Weights of a small transformer language model: 189M tokens, 11530 steps.
MLP neurons of a small language model. Each row is named by its layer, matrix (gate and up: input weights) and neuron, and shows model dimensions 16-111. Each number is 50 + 12 x the weight over its row's rms, rounded and kept within 0 to 99. A neuron's up and down rows have the sign that makes its largest values positive.
Before each neuron's rows, "fires after" lists the tokens most often just before its 100 highest values on Wikipedia text that the model never trained on. A number after a token or word is its count.

fires after: " " 37, " the" 10, "s" 5, " c" 5, "ra" 5, " C" 5
L8.gate9:57 43 40 57 44 61 44 79 78 66 60 51 51 47 42 47 74 58 63 31 29 52 47 24 45 56 40 59 53 66 34 52 58 62 51 44 44 41 56 51 49 59 62 50 58 50 54 52 46 67 31 63 44 54 62 67 36 58 40 36 43 28 45 62 56 45 50 64 51 44 71 70 39 51 57 40 56 41 42 30 31 55 48 38 58 27 54 41 53 42 71 36 54 56 60 31
L8.up9:62 23 29 31 52 47 30 32 35 39 72 49 56 49 48 36 43 46 30 50 68 53 39 64 27 61 61 44 49 60 51 46 33 31 48 66 34 48 63 50 43 47 32 79 44 68 31 57 46 47 56 32 42 44 48 49 43 50 54 41 30 24 62 40 29 39 37 29 42 45 32 54 41 39 50 45 59 34 79 45 55 59 52 45 69 42 51 54 36 50 56 59 49 64 39 45

fires after: " the" 35, " The" 19, " " 11
L6.gate76:61 65 41 66 38 53 51 47 42 50 49 46 49 35 23 27 66 53 24 42 40 33 33 27 55 61 36 50 53 80 50 40 57 50 68 47 44 64 56 46 65 28 41 56 45 61 55 48 44 35 53 61 49 53 33 46 36 52 50 62 41 66 60 60 42 47 39 38 51 36 64 69 55 52 70 61 69 52 68 62 42 52 51 50 78 38 45 65 49 55 64 43 62 52 52 50
L6.up76:40 72 39 43 38 48 59 41 43 62 69 60 39 58 41 28 54 45 43 34 67 49 41 55 48 60 78 61 52 68 40 47 62 47 59 42 59 53 55 56 60 45 38 29 50 56 43 42 55 35 46 34 74 40 49 46 82 51 49 51 52 74 59 33 51 45 59 37 50 55 49 54 54 50 49 45 49 66 73 56 41 42 55 63 56 62 74 50 38 69 60 66 43 67 45 41

fires after: "\n" 51, " is" 8
L8.gate37:38 53 53 42 54 26 56 46 51 51 39 47 44 59 44 58 56 46 65 43 39 34 52 53 81 54 55 26 47 44 43 20 67 38 55 39 26 49 43 58 40 44 73 51 57 49 60 38 56 43 58 46 50 44 43 35 66 35 37 43 46 45 51 36 62 60 80 19 37 37 49 60 62 54 54 50 51 28 58 44 45 63 54 67 60 45 52 38 43 48 60 68 38 34 52 53
L8.up37:32 53 51 38 38 18 46 65 48 39 58 77 46 43 41 38 43 44 34 48 37 14 49 51 72 46 75 38 46 61 43 61 67 46 43 65 41 66 68 43 28 69 47 41 47 64 46 22 67 65 20 50 29 33 48 56 42 33 40 61 51 55 51 61 55 43 54 53 64 57 51 41 60 49 43 28 50 41 75 60 55 62 48 60 32 60 58 38 74 58 64 62 62 40 52 50

fires after: " |" 41, "/" 10, "→" 6
L8.gate65:31 31 33 42 39 55 59 39 35 60 49 49 37 41 51 60 35 40 25 29 75 51 45 45 37 56 49 39 48 20 64 67 40 55 55 38 73 48 49 36 56 54 20 64 42 63 60 53 66 46 53 49 61 47 65 31 52 43 55 53 26 46 51 63 45 52 52 43 40 64 61 52 56 35 62 52 37 61 60 76 37 48 68 55 50 54 50 53 33 53 31 43 64 80 47 39
L8.up65:59 60 62 48 53 58 50 52 44 40 55 53 62 34 83 49 44 72 78 40 40 42 44 23 57 53 39 55 59 53 49 59 46 64 31 54 64 54 50 44 47 54 59 54 34 54 54 44 28 56 28 41 39 65 57 65 37 49 68 63 34 36 62 78 39 84 39 59 31 53 58 58 45 40 65 34 32 57 66 48 45 63 50 71 42 41 43 50 53 53 44 45 53 63 56 37

fires after: " |" 30, " " 20, ":" 15, ";" 6, "," 5, " on" 4
L6.gate125:49 63 64 54 63 37 39 62 38 57 40 62 67 57 48 55 30 34 56 54 40 57 47 77 56 60 62 45 75 31 38 25 53 63 41 41 51 52 51 46 19 56 55 23 57 35 56 52 35 43 51 36 39 66 39 45 37 53 63 80 45 50 16 52 46 43 66 53 63 30 52 45 47 29 43 30 59 68 53 37 56 66 51 44 43 64 46 48 53 41 69 28 56 59 45 67
L6.up125:42 50 33 38 42 51 57 76 35 66 43 67 57 47 32 55 66 49 34 51 62 45 53 57 29 64 58 53 54 78 41 62 36 48 31 53 49 75 49 51 29 50 70 59 31 40 49 59 54 63 54 31 45 24 26 53 70 66 36 45 69 53 46 69 66 62 29 31 45 45 53 53 54 41 54 49 47 77 59 45 40 54 59 53 59 60 80 39 47 62 51 54 43 54 42 57

fires after: " |" 25, "-" 12, " Jo" 9, " and" 6, "," 4
L8.gate81:65 75 70 46 61 32 34 48 50 39 40 42 50 37 50 71 41 55 39 30 43 55 44 46 46 31 34 39 45 61 57 56 47 33 50 55 51 55 31 47 57 47 54 59 47 60 41 47 55 35 44 33 75 61 37 56 73 61 52 64 43 42 24 63 50 72 39 30 49 32 69 63 61 64 53 38 45 44 51 51 47 42 59 64 51 25 24 44 73 39 57 50 63 43 67 50
L8.up81:47 75 55 40 56 27 29 52 45 40 51 38 50 52 68 58 37 34 49 56 41 73 56 70 45 33 71 50 57 67 30 48 63 48 57 39 68 48 46 55 63 52 72 63 35 49 49 56 67 36 60 45 59 42 52 57 59 52 25 42 47 41 39 38 68 69 26 25 46 45 55 68 38 56 49 56 62 59 53 51 51 70 53 32 21 58 44 41 58 47 48 66 57 36 60 41

fires after: " was" 26, " were" 8, " is" 7, " mi" 6, " " 5, "g" 5
L6.gate114:45 39 22 42 68 38 55 47 58 58 31 36 51 44 61 50 41 35 54 50 54 74 52 61 73 63 37 55 34 15 58 52 53 50 56 48 41 37 71 24 48 43 59 52 59 57 45 61 52 60 66 47 38 47 43 52 61 45 63 37 40 65 51 38 53 56 69 29 63 54 37 56 48 27 40 72 58 37 46 61 45 55 37 44 54 33 59 48 40 39 51 53 48 28 42 41
L6.up114:60 79 41 36 32 37 46 53 63 57 60 26 50 41 58 44 35 42 42 51 45 37 64 67 57 41 46 40 37 66 72 64 24 57 60 58 41 54 39 51 43 40 49 32 40 70 56 37 44 52 40 48 62 60 33 13 53 27 38 42 38 61 56 36 26 51 55 62 35 30 42 51 37 59 68 59 34 38 61 67 37 62 50 61 62 49 45 36 52 64 36 49 40 43 59 24

fires after: " —" 45, " It" 5, "s" 4
L8.gate96:44 67 26 60 65 53 55 50 54 46 55 34 34 57 33 61 48 35 55 64 32 53 37 56 36 59 41 31 53 31 57 24 45 51 40 45 56 48 41 57 64 24 61 43 71 41 47 46 42 46 43 46 40 67 31 40 53 45 40 68 65 55 35 63 56 38 54 62 50 63 53 51 50 41 47 47 36 43 28 13 33 57 41 59 63 54 59 29 51 70 39 53 65 55 57 62
L8.up96:43 45 58 76 67 44 48 40 45 56 41 38 30 74 21 65 37 57 70 82 45 49 67 59 66 43 53 39 59 46 53 59 62 51 58 50 55 55 39 36 46 51 67 48 76 53 41 39 32 29 29 66 49 59 56 56 45 45 34 48 46 57 59 35 32 38 43 41 49 67 43 61 41 59 37 56 39 15 42 57 36 55 50 54 70 47 49 51 30 52 57 53 39 53 39 56

fires after: " |" 56, ";" 10, "0" 6
L5.gate146:44 58 46 74 56 39 28 46 43 41 62 45 34 53 56 29 38 59 50 38 41 50 49 22 68 58 57 57 57 41 58 41 40 57 44 35 59 66 50 56 53 42 65 24 56 51 46 62 62 62 57 56 40 54 53 34 52 76 59 26 46 56 48 16 49 66 36 53 45 62 41 44 28 48 58 61 31 54 61 72 45 61 59 52 55 17 50 47 53 40 49 49 43 46 53 42
L5.up146:77 55 42 48 42 53 58 43 52 48 44 74 53 52 31 44 54 76 60 30 46 42 49 39 65 62 65 57 36 51 44 70 48 57 45 43 31 45 49 62 55 33 56 27 33 22 59 48 64 68 51 37 73 52 62 54 62 47 52 67 61 71 30 49 42 61 36 40 62 51 69 58 40 43 48 56 48 60 40 33 50 69 51 54 51 41 44 64 39 53 44 46 51 62 26 43